Weights of a small transformer language model: rotary positions.
MLP neurons of a small language model. Each row is named by its layer, matrix (up: input weights) and neuron, and shows model dimensions 16-271. Each number is 500 + 40 x the weight over its row's rms, rounded and kept within 0 to 999. Numbers have three digits each.
After each neuron's rows, "fires on" lists the tokens most often at its 100 highest values on Wikipedia text that the model never trained on.

L3.up959:426453461471457523475501507517477443539495544446563509419535527411471553551518526530482433466437552518451438536487563528490506536490433536465469517487470499493524527487544519495591524492521483548504497495486500546494505537494464488522584472473410522567495374463511491462545537489534500474501451513496454448494571513473502439478497544486584404526532455459458578393516490458502563516460492526479497506532468507416509502543542503449528473453486501498517541469518492501495507453444505413469454522525547514492458539504449479603498510505430538427433531494497494441466544495515420549624501461510469541477486485445539499474576475511528441490501438559489460558492433458509517501538518595550544511522484472535454458505455538533479447499524513533562474368443452500515449539512506
fires on: ": ", "_", "story ", "-", "of ", "__"

L3.up1063:584464482419498550478571503495551555521502469482458519460541525462524511543546506537509471462566509467529572516529525488535465499488503513441501464514526473513520526462486479468573552497434506434508469479560556501469480503469520475501552487434564527520503553438494550502428527448492491472493483472559526475489403503564458615580471485516603509524547515496525447503592472521542445420453518512471509508513518536493493491514480511441559462521518563494473530479473515476531523533531509486455447459521465523525436415536502530507483463474438486504542498456482445471449570581476525468560558507503489463477436535551564569513535510428468462411476419421396595592450513481454479469487553533461485486449480551476459470426544438425435493456453504563493484589518454410458525537507491
fires on: "th ", "one ", "| "

L2.up1181:495609563531469503475467503426487469429463432579401495525467518556546519507428520493472503516556543499481557446543474448543559495539419494506530418475505494567513486450488458475528498428523498422444558479535496472491448488510402564532545478506530513483577541503483488496498491569521499499490482545570459534544486483539519505510513501463474525508503465470561461530498572489483525555526488516497568484487588520511453620550466430497481509495476438462471544512457453513456423503535477536554524514474442544519476460464498510548360520472484516546520506512592484491538537531523552430496500486447436515536526510547584457475528440503496453477577493498530405532498474458472520514515500552542465519526443576498477521554478468572536508466464461463555479469523449469511551495551500
fires on: "of ", ": ", "by ", "ance", "ola"

L3.up516:567494504503555543489523514473514526472527539522493576473501482517503527540532485504524450444530471445468528479542507440491482466586538504436416496519498554431426535544496548538502482544503525470496488520520505563508521466506445450472508465449518530510506540486502559577484404521499511476497444534514464459517548469538499461438441464542526487577537537498486510493512503485491457461520543462508465512545506503526579567401500442446481474480538509469510578479513577420600453516460542480501577443562474536528439439497518442478505509549558421464484421576455497450447575543508503479478456498489523489442524587445515479508467472577507531587507491503499482531526433546442455421513544502470480458534479568466486528478547505545458468550505526486513581434585528519556523541493481
fires on: ", ", "ing ", "el"

L2.up17:549545574531514447515541487444487532539489524531518525563551473517551474491540560427522462516494493490629557487497516472484531529478408475542555577516419465486572502514514548424465513501526434482463496500456490519510589477506481490499482517555506533476484479469507522511501537524505448448479554424464491473474475480500520458492535477435515522586464470463523550482516524512518539453551535548525468471530506510395556498513514561521524522499465520532524499529477474494506471410584426590534453484538470452475477516458551415483431607519504454527541467461445519467468463547492540589500526522531462506478514444545524516481544475549527562514545590521527518473505474515469448452469455498483495503523448491440461585527582484485523523455438491529583483499517533541494530487546522
fires on: "- ", "===", "of ", "ve", "– ", "re"

L12.up722:484530488495476571482527507473547428484527480431499489536579457459491504456542492565569548482510439457481509490517471546484513495515473577456572492456477529463502524435505504465454517486444476528506560493521495442511501474442522481512482476439520508452455488559569545451530503503460483495467553474468499467462449558427543543428463430531534515540543487458469426523531466580485505530522511472442524538538536514469526539491460436523424439467530445489479498550520573503500556505479476501419523461457495467479501469481531504447445537503464440453527506538559471506442492523545536487476516494510532455467541599461546492515503491458588464457465491499477546506514540541472528481436401555450552427508442495445477553484453432554520513497428474528535455526511469482571548586466472
fires on: "| ", "and ", "', ", "-"

L2.up122:511484456481479503482486463505453511480504514556553506552506475493414512450437473396514536534459475485554571549559507486475507482476506485516597470542468479523478514544487483533591509508523457425551550445543592492484520513500522501474602543504499409491568541472464535471545531434459469525525531498447498485460484525469482480510519510497497467514546505458535444527592452515516531549556549455502484477479565519459475518442488494497501464467480488529479531463484498524546513476509572523501492468528471530474526506468527536532500471521507533436501507571465410556568561455528461553509506517541409433416462501479448462463453518547498547508599490531511516526572535535479456490543569479507504530494495489488505480463510529500461472492573480436502546428507608491498470507459533
fires on: "ac", "tic", "or", "ur"

L3.up1241:582546514487499527415573477591581517527491477501494511476508520497508512473481489545479539525466532526589512532570514471436425514535451499482487481484465501531501446460527498499558533557490513501486475415563465534507487485494529555470532531494531485438464536518520553503441474456437487431468386484458510595519407525499508560448510527585493518520433424517590530436516490427497524488512452530511519482478500482475440472498566492502513499524543560504416526485487404528478485513521530524483540514471488482524504521545467499461479412500581545484508480482497527526564492505519492570445514456511493473522531501431485488505483446471563486505481529448427539485457470520475507506458453476493472528475529525496532530492424487451498512493508470574527457457523476490552572537495525
fires on: "y", ": ", "==", "é", "| "

L4.up927:557530511465496533446549507441454472543446466571528514512498525540483509496508500517460509502493490462489506514523547509490479531397513440505512432487572503563487434562573500502477532527509502541535412460523566500499501500519492566477495455511517587480531527455579464459550527436544469439501546501494519512486494520511476515548525578463482524563516467519569456478580493476501520522510556491573504517437529477483492491463493534484530524492520509435549472498468461531495437511536447570475514468548577502522476451509514535519508571438500454466507478478504489505557507425475513425511490411528470507489437511458501501565528440396491510516464509525462533484469456506494548460500525544538465523510484560514455500574447524475560536538551552420481553555387480422537530555616519
fires on: "\n", ".", "ater", "er", "at"

L3.up1271:511573449532512515502473441499473465418564525511498546544538571475556455458521521415445504441496514484541509506416458491551549441515430549461478477487533504445505518451502483524537459490592496437538502499451554550498504494572494451488530458398509523551553506483550536505486543523375511450507481498544525485506451541504520536482499489480438468513415496460486464493455499510571417445443561511510455474502503514496424458431512467502558547506506520501552437522508402447460434548479554580516468499495573474462541552475476582460525557511570490514526543518530544478535520491531518556477486548538499491490521505524532481519510437583496505509487494557580480533445455543484475510482487523438514486513513456450544514567446575535516449482579554478479525573509549466480514474535521
fires on: ", ", "of ", "\n\n", "Reception"

L3.up1183:443497538509483557530549474537448461526538490433441454466526504508441496458452547540462514445505448387480543409502451498513522581477498441449480474538533490493533523462544435432495510468526467466521492498541482528433477442488509522513552431467566493453557453522505516528518539483477440482486498504495437508542487468547566481559431532417506501521475504492518490587455519493522433591474464448532556455471524503504525530502494446453517436532468443495533540410560487505452548521508501589480521442533540500586508512490528482427442498472451439475453499514455588498543557471568525473495528537508496559447539520465495486492574520508494584526413480568501482590432559466561542482516532567528493517462475479428444552484506506483518528492530451517527495490576500484445497500489442
fires on: "of ", "from ", "- ", ": ", "s "

L4.up783:505493492619496529447490527570440525465517469470400490446492538437516432503530495472449431534470474477514535519550492469493490426513494524462459492567555475478518482436480593414538491521467497457460453467541582627532529415511472566568517492510468469532483529552528552511498501509483504468600481543469589424481543538488455543519501449527525458467506554429511535517533535492497541500511508416516533552529392485480469457473479513514575467536504518476556492520429434526512564576492517512482542464497507524475499525412581505492521472506516461488488487556471505437507525521540476437473506476502590503530529491547478485449526526445494477545508461456487413554488523479505564515477548469492465463500517539558466534469535515521488453468514583560555559481567512534600458458449504
fires on: "| ", "; ", "to ", ": ", "by "

L3.up1360:524424454494466461560566449522459494492475543472512504510517539460543468524549493481565549517502488526479499488465556478440487547482478575451524505505496564473531479524515445484584503511550462522486544461501458477478511540563448494435490505454558568457508492368478504494480490495539535538529467485520477484458483465477461497557462468517409426483463481534539464485523455567444498541520515522468538537519495570449480525548425433493472508511541512492476461501521442448475512502509436561470509488536413517504492512517509466468584551600494504508490494580558438435468482495555471461560498538473573419482437507521453486481492480470519505482426556428507588486498578564512480498543460492447449536489543543490552462480517518523494489584457444527445478466449567500539483535529582
fires on: "at ", "by ", "stream", "im", "from ", "well "

L3.up634:600472475489503518438499491488550533459562521472502492505526511485496480517427477531492505512570521469528524514487493541493510436439477407542481506544435530498504517515464554498554531498487531484386556490421508533446484506493496512491531451533523496568428448490552437508485540532542522515510454571517527539449438481501388457479484441523481425436437424506478575541466583529476452436563432521472549499457510535530452502530527495490504427415493458481529486493569522444626537481434523532450499453506485553437479478552525468551465501572474460537493496475519538480514564494487525427486480424486526530424429439480561494488517511498533522463516475483499510554462512539434477442575502468525600457523485428502542485555435473499446533528467552487452487475502521474522431479531550
fires on: ".", "or ", "ener", "enn"

L2.up121:541512454493544508504494565509443544556475527538472446472518509464540472544565519529492503487562493456515492468497500487484557517432539479568435547554455534502467475547544478496472509463542503443523476497455468503452483497462504496536542536498544503426484469458501484475477482504481468551506519561499503443478480475527484501505501560565476545455557469473505444474535455485507509475529443516474542486522524454502566556484516529497441535499517440524548501512478501467555477541468520500472478497526525417467509554522542480474500468505466577524503505497431468524524508572549493505444533465448584526512516543475494485572501441557497510505449442515470490502479469496558539501468478458442499465509468487510521524501511629603501546514453517441511474464513551465478516513429584
fires on: "had ", "to ", "t ", "ing ", "they ", "on "

L12.up1519:488438483419555443541449503552509508490458514527479535468522483479467557532440378529551534545464459514548493458478382536503533505410533506488495516466532472455506483551523475512452452455464567504520493499465526491504520503440518493568539465472526450577491502512506558483480439491498506529501482461552480450553529441509527478558441543528499509554452555373498495491554460480546441475558462443501542461517491476535472555520474470580448473420448479446469550477489511492535508538479442485472537385486570487517515472545497515506543514445475463497476540524523469560564578477496504511540507511445553518476539446455520499509533416538509446492432558509457486472480508422592502553470549491515443473418465507492537466502529491508529425473518504456512587545504506455523565493564507
fires on: ".", "| ", ":", "; ", "number ", "$"

L4.up866:596506482507499471508529472497574514528521531429515501491444554545460428482403551409524569481535460523456534477535539588484495589425487519433543482463489486429542614508508472496546506470509463534508419563519453515502438452495496555503546577524509507482562437532484514455596551495520517463557453455530467522463446446490507444535500518505496456543499466489525546475506503525469542556512440513483539501498427481434449479485467510482444441537534499485506534561436458514479524495488497513505493478542525502507473494526534475558495516566456520480556499476504553536541577529488457554470522534522537559501484473460449484553465480484538446420457452549516541451500527475523554555462585502541476474469469540468476459590495564537473457472456524574513528425462487433468469561524536
fires on: ". ", "of ", "-", "fi", "oth"

L2.up935:475485481499411480488489560511514503446383486536588468528550474521540521539554443536470516454533550474532501483511450457517516464508491510428464519464482488516503508486473517483489498462505511454499498533468471503465469475479518613424450529496531568448462518531553489622487464534520539595579597481486496476526531520490562573514427474525476467517434522489477541489549476523532542513456499507522420455518551530491528523617485460518510539454528492507473498497540488462482499512528510548521480488572496441541457467452509514531458496519427482581521481531502477477593529523429511454492490487465444488546483475510476450474513466508548448471548500498535483508440494458494455465491486472478577496558495571502465490509477498458542499488573443475521550525461504557485544499427490
fires on: "of ", ": ", "as ", "house ", "bed "

L3.up1476:486564508562506468482486502519435493499529482522447521512494529462488438544518422491559521511474429475560546477460465505613498479491468499470581450447509534446490526481460498482497491499436405536519531473504528591471490506521490468425475485435559482497562536579538485458463543513457472527488503461552583524527557531465513494430520409446485574439440448419527506580503546556508436477468524519436587448479437515563552537489536507456592437487479540555568436542486477498546467500467551538487569534478556487518507501491505535549434495572435537469430459456558497480474461568512541571506489472493485523464513533553529519448516496489483484501502545518463462539555412457495542501476511498490504447509487454505481451534465468493429492493593465506552564499580525489519524502498509
fires on: "of ", "Th", ", ", "Gu", "since ", "u"

L3.up1112:492492535459421494454517442485551419459474524500479470474519523478527458566529519488426469531533560556501387485486504432447481495509536520524477565552452451600546513501457582487532551507509475503477520521541579565473556494542488473538549540539493520541519541471515581504494567519564504516536517504508490501535467518467491481487549544457480454492487471459563486518512417488489495487491526478499519438531536433432444524471528480465607547469558467507522438542479490558470431473396511455499479517502462497535463519458506512450505451476452484459445482563540449542530617471554483441487493437461530442490495577507523532445482489507512510466536418539495503497510530546522505487508538467530492465519464492503465510531534528590500559535477428548528493453551467511443567474494487
fires on: "from ", "\n\n", "in ", ": ", "of ", "From "

L3.up35:517557491463551474490505504530503484500435452506451469504610535449432469492552515421473539511483434460520532538493451478500516518495465477518505448586486457511512523518561445522498449527520494478559434531478507508584475493549473471504486442473595466469476471510508457512511523531505497506466487486507540540447448451471520444487470512466454515507489528546518472455498445494528505547555442451493443559477556569525517462510478485525488549492468464446538519464448465529502552444532486539493472595499580471584560462476508499530517582542551514490476452443480514428460457483474567496524532508515470548542482472621582507554511516487483539499489548500553521458402498459470603489478543462506599527512458511506566507522609458564526468432491442509420594543560563424460518465502540
fires on: "| ", "of ", "son", "ing ", "- "

L3.up854:492423459552523509519496522461532513431532530512502454530582442498509543486512525538525469429563504561433459503570501497455534472479563580550459512485473531570396529486474488546507543474535540499502444479534520530471463501572488492513523463436507595549512518475501502446561499519502471543515481453423491500513440457498479492463487516546461501516483450537565591437522469554463519529485531531545522550485494511445536456555453382523477475525461522487458572435544532523538471522491448587504512534482494485512502533430486559557512478508524576563505495538484438455526501461491500547443551491567491477512453488539513500428447490497561469558549514468504538487488520509537525538490464544535427478497585462415485489471503476460476440491493505560462542471508544518463475561576545
fires on: "on ", "of ", "from ", "by ", ": ", "won "

L4.up0:528504470525467514466543445499495575535545554497508499411515469493576588537435477471514519514442439459573524490524468575478487478426507462530473479470540537473520538490444508530541451491538526534461472442498511529471611557568515454444495484472461468512378469546494472448512497480570527577512475486462549545503486477402498544498427493437521450473515483491526493458452480522483488481580549476435471482468528480503451474551442495424488505504528442423534542436454425466529515563553515495505474432465520481486605514517514528519479527459520565508466505528480487491515544478420505483561508517546538529551534400481486481558511557523521474482534556461526533533479508514577513558464477564492538521484446526463560499515491538440516416509564506492463529460515474500495460503429473
fires on: "200", ".", "at "

L2.up313:540460520538468401446508528558542489497322526555460532459526513465548433477524522533485606448466356540447445475420521562420557481539547516412473505526441511469460496616559508521527453490482495454489487516561510547508524536583589539514471491502468485490527490495499517540549506407473517539469431505432533490550514493506524527508515483478513528534573452511488504504469430550505535540445546518403481489583460471481467507546482535474501525546490511550478549441521458516502504540515509546500475477507452485398482483454519498564434488529538515564513423594438423559541450526516501492506465516477536479513520493547490471443528498471478453505474462481563438492424430413552469497472486463477468546496499548541496495518543471490505588546494492542495453557518500544450476512462564
fires on: "sub", "at ", "+ ", "from ", "out ", "www"

L3.up647:487526578568476539557493448493561482557490503511519522589494487481541479496506525469531427546499542480482504479501498527550498445482439477522541520556551489446455441404456501498510520459492521501477525382554519540498427464439501464477549494509505505526542478515542492441516546475504514558529560551521467531490509519543448476488498538507444508457489501507542564556569497558569508503563528528528576519541519576459418523473501503419546519540510540508531545523448508431488419497494561451516487515414490563498541446490476537484451555513498546419460537443525493481515523535507516508471481482446420509538511477499589493447473541526517494515535448530448483551510523500473492474476531453484394529497500468445522536560562510513460479534539507470546542566501563506467539465498468
fires on: "of ", "in ", ": "

L3.up767:490558557519567464453561568478570498466464509511445546576480512537499462487479452532534528552468482547492484438567550514522476435412490438533450553508552559448483459467482506527556515530455483487510516515534517492568522473522446561477465493501546544513539563474443517484529474501460486521577571479524543559482491554566539501440493535463496531458477584463497556602502490510466473521512556522550509453454447504461502452476562491392562444512500504453456498493461443476440479500499514396487515501512559524502461517450531584448508537475481519503518466513527427448484522554591524411511454482476442549501466471508528456481532570512478504483514430530495503511491412523533547471484526460506506573494476533517450506509544400479511481516421484538455504541449585519455503524466472
fires on: "of ", "| ", "at ", "in ", "to ", "near "

L3.up836:505553454533555508543497469549545483495482478555524478449510464447465505521520434433447500477499414493505521540519499526496499536484526517549552526487445535512530479602474469437494509562530499504533443472486511487476371554520575457441485457513511454498568499598498502477491505463547441460564534455450467482539441573501530503499484487559534461445449560457582469527519495519499531468470491472495489557525531483571476513567488497424555491504578534469502524531486542567468487477489532509491533514472476482485524497536499469601455510407518526536504516436483524450423531492506477534581508491470440486493507551516465531510534432527430495509529534471498477485458476510518495459504523503361544514452524483498542428496563474440467442509570530510495493509512471467510548450473484
fires on: "de ", "-", "of ", "t ", "us ", "to "

L2.up424:444495493460465517496632515545504529519416488576599455529448494564468541515465469517525515480479508575518495476471423496497502465478468493528552495523479535489462500559444577467474481487432558553491513509562539568473548503481479505485439484538469526559513552527482501538513518544462407450484470530547529490481484530479562483446475526581550456520507478554578569471538542528461505497517470436534509500446483483479409519490556524449496510523512540559437527510449483495556463506502446506546525533503531520489432529566527537439539500501455455434499466565477480569424548505463483444499473479473485472491547512557479423502443482492466510499512478491533467494455437489558494457531439504553505478546481578455543549504550488549450479465486549480515469534447506514528501532484469
fires on: "to ", "of ", "at ", "-", "the ", "how "

L3.up971:575582552446477540472518512482495492564579542580513508512521543562493502450501534492560425577504452498502440587527500511562500446479538436465479469442457518520491517438496544476523469547518559462545516487521516488562433442507544527534554475561481474568515491544474480435472492528463520554466492525546513543482515515420498467565495498568470474497520452558495534488471520511450500507498544506544523543536485483451521491472474566466546422544506495468485517433497546549485495504568579502429491552398476537466474557519497487501505449520509493420474559500478457518501567423533476499508502481567458512469513493526498528535510517556507443524519540429517500441490543420415448547480506500419550504548497486516488480545452512517545546473519512581492557469497528515436512529534533
fires on: "'", ", ", "-", "t ", "ut", "Ad"

L3.up283:530474389491454489526528527457465572478503479526507497435507500461533435526445476521467503472474483491476488518510518502470501500540534476542506482486522519427482449484432480469466544523533479524594548560510502468574470480556516507568467579467450505543531461558489559492470477499444482469519564597403495526496497510482465517461470468587490445459486512466479500451523509498450460562480505421523460501443495475467499496567499508520392500512526480524510499539527484467432522549519471520481538506461481461476515477521494546551501528471398512503475459611471430462526521608493467445428570442434607540553503493490506443557459468522508463501523532494497538551416536525538548543453489503432553519483483545576499459479442514573508509496500580491490501527519543578561518519505567
fires on: "-", "| ", ") "

L3.up1302:478526507504530454504528469517468513515522439608515523506499476480508458472503527528461511516492504515559440484564527480569569485512481512527530452478586411559513525511474499437454497440552491584503483530486497519496451503523446473501507469505518588469480493482528485546526551480498442496469427553522463465500491554484431472502447476495485511531492444545502431575533497466508537467542532551465531469552469521527504500488596559556497531446524509512461536540524441484436526489489491479547482460454529520489538539521580438430545480515481472500509483481552515504423438454567467491517483473462486434524513464506455370473546513565518465414501435582498531486544503475507435451572505575461525481533547522480595497560491442527572436496484406582448424492544474459508472457502536
fires on: "; ", "–", "==", "===", "Technical "

L3.up814:581452486522485420534511475510532508557521529503518499432491476548573464495524582506499524475511502380497460483505487455455544538546460545520507472534455509466482502493497459486517531568528519454521550493466537412539503559549490531448472479503519531485507614436535451497512435441516470516505420576524465497427444437477394477521543543474566546536474507494512468509544416503491512459486498538412528546511548506524504473576512527470474432541507564497556516523516426455476507494477526457487523515465488423517533493538498535504540478569496544536525512520515497446495451463501446525468473505472461541511487581496403475555511442551533525473515452554509441425513535491503509497507547513491498432462462492523486455501526518539492498530480526537538505483537468465443478572530520
fires on: "with ", "to ", "ing ", "gener", "ly", "out "

L12.up1354:472558547517528451579554510551529510560498575524429517505580539508467439440516487463464486537492575466432433430533506511530475471498502500560468491476433516550516448475473537525561491414489484462535472424507510443539487474490525500585549488527584537497518619422539582556421436518405534514447531517555524577507504475500518531414528443505540490460518546581546457532523491437544432495525521474512522521453486508511504462511479468486464443494502471525469492546541556442501479473510476512486509423422580494471579502466539471501542461501445466492541454586509467456505533541497532614465462473513515509434460508452459565492491571452472492432474493438504532505483536491547593508482531479493529456491462453543449477498526447475568513500544471493453489575467531489393553521498524
fires on: "(", ", ", "as ", "| "

L3.up355:488454433544525552522519527459549481505598474493507544475508517512465547498559580492477483422518402487503549426547554509540489456382515474485507515464538511504532566483430458484510482498432478515523442527453457482488554551479553546499535448470552491436482491531482420362508462476455485558507526531554509476468469468583538515526540442532485435533486609467544474504500500518482446517565483410467534541490482438525444471502506489494538439539487531436516488495516488450497521472520520491446485491466483465453474448552489505489531514536536612448550474554548535536479469590479496516557550557561513449405444544435458406541435496447476464454528467497483539450482480504510498484469509503507515567530531503545498428444545480565581595541534559526526492401536485476418501501521494
fires on: "s ", "'", "of ", "u", "-", "and "

L3.up1427:510527493435518452436522446508575458521505523546521474474496477551510519526550542509562516499532431497476494487474526491596548484373565507500473507508483453473493494514556488488493483519487518548473464455479486534486470528551464482432565463467476553449521512412564443464556498513470506579536516475443523470551485574455428514488516501471419480478574499496549565482486413547508486454472507488435422455482519533575504472528475481430520480552501446453557539556478429540536523513485467434516522501549429520560469466531493470428456465469557522491497540550478494497498524388438473550584499443536436431479491448430439473491534459519448485471556485532540495484501500553514544449471532473450474490478535467376490485495485485465514518484472514566471436481477501483456554485490526
fires on: "| ", "th ", "-", "–", "to "

L3.up828:570499486510424530538492554443514544472489445450559499482486557498537562489513525458449464480586449578506469497559515374511455425453498535534515455480559583506448380465493534547500455518476439448486492495501514535422517488553510460566558468510547468470494525484460517506490461513514547465451560588443581502546441570509442435510593474486569544546511481528492518555576517506538520535503409494491477468508474489524422466516436574461480516522530465529495531540481486545566475530436487456496512528503556494485553461412461479546526540446457483501438524493565449527481490536508518531498508485529540474492508541495475453426553485561481573581514409532491490481472430529531557451500475524511417413561473441470529443502494475472504478463545469499567514470510475503502533479512561
fires on: "| ", "before ", "until ", "and", "from ", "; "

L3.up100:479465460516482398554483522497506506458530457510519502483498495448495484468505537445495519587541476484544509480532453474476563501471475570448520523531536508612460443474536472482486509484467522596522487492497532583497505506533580457455535472506522521514561557540452499511512511473498522433486484531434407424422480584564472584506436467492440506487492539508436434551499468497481400446517539516384518477439509506541535536506535484505453470507502500483504473503452519526453466566567538535497502477534513521472493496476507447443423533432443517541479523462539439526608525608534531569477428487498505511507460487614479390533465540511478460556486572543445463479497519474520513479478473518480509493533468552433554538522459545514550508528512489419458414499491552511545514491493491
fires on: "==", "| ", "; ", "ites ", ": "

L4.up1279:614510460460450504490527442570491507447514530435421494469499448454509449438484482557517541473484506517572491531531497516411508377495525519497494549553527435505432495470506429518521470590460550513454567492444452499374487508560554561546480561544444526493505538478530514530507468461557504520504511477530507444550483543430541566478498547485509568504433503428511486581545507459486482550468475513443499431554524492436438510519541480495476462480534407523490496538451495536514495530453540500477505508505562474545505490506554498535457482457523458506527496529462557575411514542449586509444502487460500455513449456522579487506551496504579550517501500428487492541466458478511476480536488457540445518461492519506451448488512404440527467499439483552519501579483494438495506596509524
fires on: "| ", "cer", ": ", ":", "to "

L3.up261:447418507504515451463504531481513510446503470439493511473523483538465512515601521495503558504505517478509543515510586568478496505572423437496477498455459487458423588491556468519501511495490510503470508572501447509513502538435489409476488493454529491524507466419475512536510521520528461479456534492571557422570520461545516538540506478459516590509505514446491496515511531524525513553545484482528464542460564472501480443496470455383507497514513481426497520533498533396496518496492511550481477444575476481493513426445477442575512541524533452501503503508432525507456512457516559415466514408510529462458491526479516559561484513489521553507512500416518571441524552481519466495617491555505559446457524478578510455511471508529559456545510506522478495509526513500459563438484559
fires on: "when ", ", ", "by ", "after ", "ade ", "s "

L3.up923:508549449453433512491548493557501539473449455470475486490495554534578471532423500472450528489529511565534486542533459457525438460487490491530530493505520489496512506564554467563520533463549571412520522498473515556539479489445434508531542439467577528417543477537528518500500437470512461498500516457556598540497487521436494568481608438509499481568425563494506501533557515527537461504538498465549475452525418521521483495431441453474488584499478499486419511550507449585527500521530560490464479477528474516488517488478556519530484441593568467512448553494571494505548455455528574436501472501486548498440478463470517509417537501488502519523537500515524508488519468502490562509483524485499494492491508502417506561465519536504457506543523526481491480530521469518446560469459463
fires on: "| ", "of ", ": ", ":", "from "

L12.up564:460475463504505460503461506529521488493460442545431404491597539471485469473500480606486488529505492477496491497554529522470588487362504435460520525496428500500478449421510448486486452579470471469456485498552500496510422426505417459466511482421461583485512492570539466465482469502509504565523526515486484547489459434486466481468526522493533464499518532538469518511442488499480494482487463445507448422524498496462438540500495510507462473485510500513542521515497543549445500518458393493494523480483476472519483449489407447567472495466462531478518503487463461469494515474489520467466486514453482402431419470496547484491539549537531523426479457499446455507524455546491464419514484446435475500534549460441485602510504456487526465504464408504484443524519473478511526479530518
fires on: ",", "-", ".", "| "

L3.up94:530498450472461506468525469548457470586540417467455535581452566476494420544496523476499441468533537546513459487486547467491479569516546477558515519472580532523431460483543506469510462525431501461533479474500515518479554464560544522560529535493513472509536540544490474491416527515481499515520530466542479519445498452627450539497512448507550483471419581475443529464481496474509436469529441515463460451532556460496471519533413485479471562434485496484479498526482479563508579517507481479472504486435490464497426485485489504548551497534501510490467516466512468490460530492504546550530495525473564464508537502459524507481477450458481469497445569472513594465460463502428545579483506474480530499462407466525529464434519559514530494567525489539487490536508519416525510541500615
fires on: "th ", "| ", "Jan", "coll"

L2.up461:454552535496468523542461477475453548452490504494473524532601568493535502481486532510483510470537505512553555404512507488498538514545501497520614505525514536548577528507506447515479523454513546494522515520520526503571475520528479493472506489502521553542467401553440495487511486555541523465439464496423485551436502515447604476551479448490505537507545509463533509478480423564490480506479577490472397533487463524427496551523424529552550481537422493499450585505524535455515456563600483502480552472545474488512529438542544479551490488521461444515450471474517491540448518485471495580568541466468523490513579469565563484516536501459478529525530490490493454502545517511431566521587543488470546542544468465522510410506461498509477533479491474417536536517449464498534575489522526
fires on: ": ", "— ", "of ", "since "

L3.up3:437481520579442532520484443601450450553510519614548493526469452532521523507434497484559410545550488575601497513427473446493536492470534509456499486568511474498562511500523491494485518444536509515553487474507501582500486517468445450487498538483452368505531469520504437489498547506444542499488448486537535505528537503513541524518468463510454454474465478556540509498515497513467469472413553467462506486575496489529479602565382489477478429547484438475478446485493579435460471429459514525498510496411576450563410480547460486502486551522448525475513486484487567418558437468552532547529418507424442504523476482514564551490558508433553466413564508416429444527533427554513577540518498500446486433462557473461540531542488524480446549488566509437440567487533490454509535435525465
fires on: "of ", "for ", ". ", ", ", "ust"

L3.up1439:540484487517517463441455416516496591539553517527492435447513512488494531586495523540478513556529474539525517448521519492491534473506480550549511471518509557488487507486469436584464495547503519505480600497544440571529573461536524551450499503534475509556616490481475486517483553522509539492505517587531472515555548535473461558496451571522482473521541519526487516477526513505477560487458468480463436469512470483446513516498550567527506471518530476516465469571479507405527484511556509453451517503453482588468499515556476498432450436440475514571475490550531462529503451606456506429497541437458505515514487443485497454438607490552427495524507483525473483527544530553595403505546485514487544536477432510506525469448524532486531487602439544497554496564489428520453462530492501
fires on: "-", "am", "–", "or ", "en", "- "

L3.up344:447606491544465478516479491471496518517458594504547514440551416471481445488463511484506444415512486493480464468513516451498515407499480483503435470482491520538542489434550549519477550498535465533488480509516492509525516516535476462473412509587517443596500512477501546566507486490560515496498473470559538610557448437497458521495513468539577492529568413435485545477491527495442456459487483477487515473443391512563408465512515440520464517458497488528530451481487535551554495485453544469533489485476585475422506543483418456454456483492434539465521518549490478478466453484483420493532546482532492461428526576533534527447489524502537556512524466440458539570485507506535478527501552484539448413585563443479564475486519495501514515499477437592500582434492408437473480522423475
fires on: "of ", "than ", "among ", "most ", ": "

L3.up1312:410518545487522448544470526520473475473500464510508533510541470472544489537522470549572536520489482501548445438474505532526545549558483530452505481592508493503464515544535438537503467485481504475474447467563499489487529496491505456442463469500425515458493507398556557506460475525518454501495427537490488483488511427575460528416494482432518514543472533573500444427497497448488459426509510488522457526542498469492452470476504502415455527534487483545578464481437526514461457575449492574501429544459466532493472507506477491512515549455554463512460420554452446532557452535433475496471526519561506454503457527452442502531485484520529524527506521476539562550535444426547519432475489520513419505538412488483608487515552433441536531430560522514514533453538516449579416522483526
fires on: "el", "t ", "–", "place", "(", "el "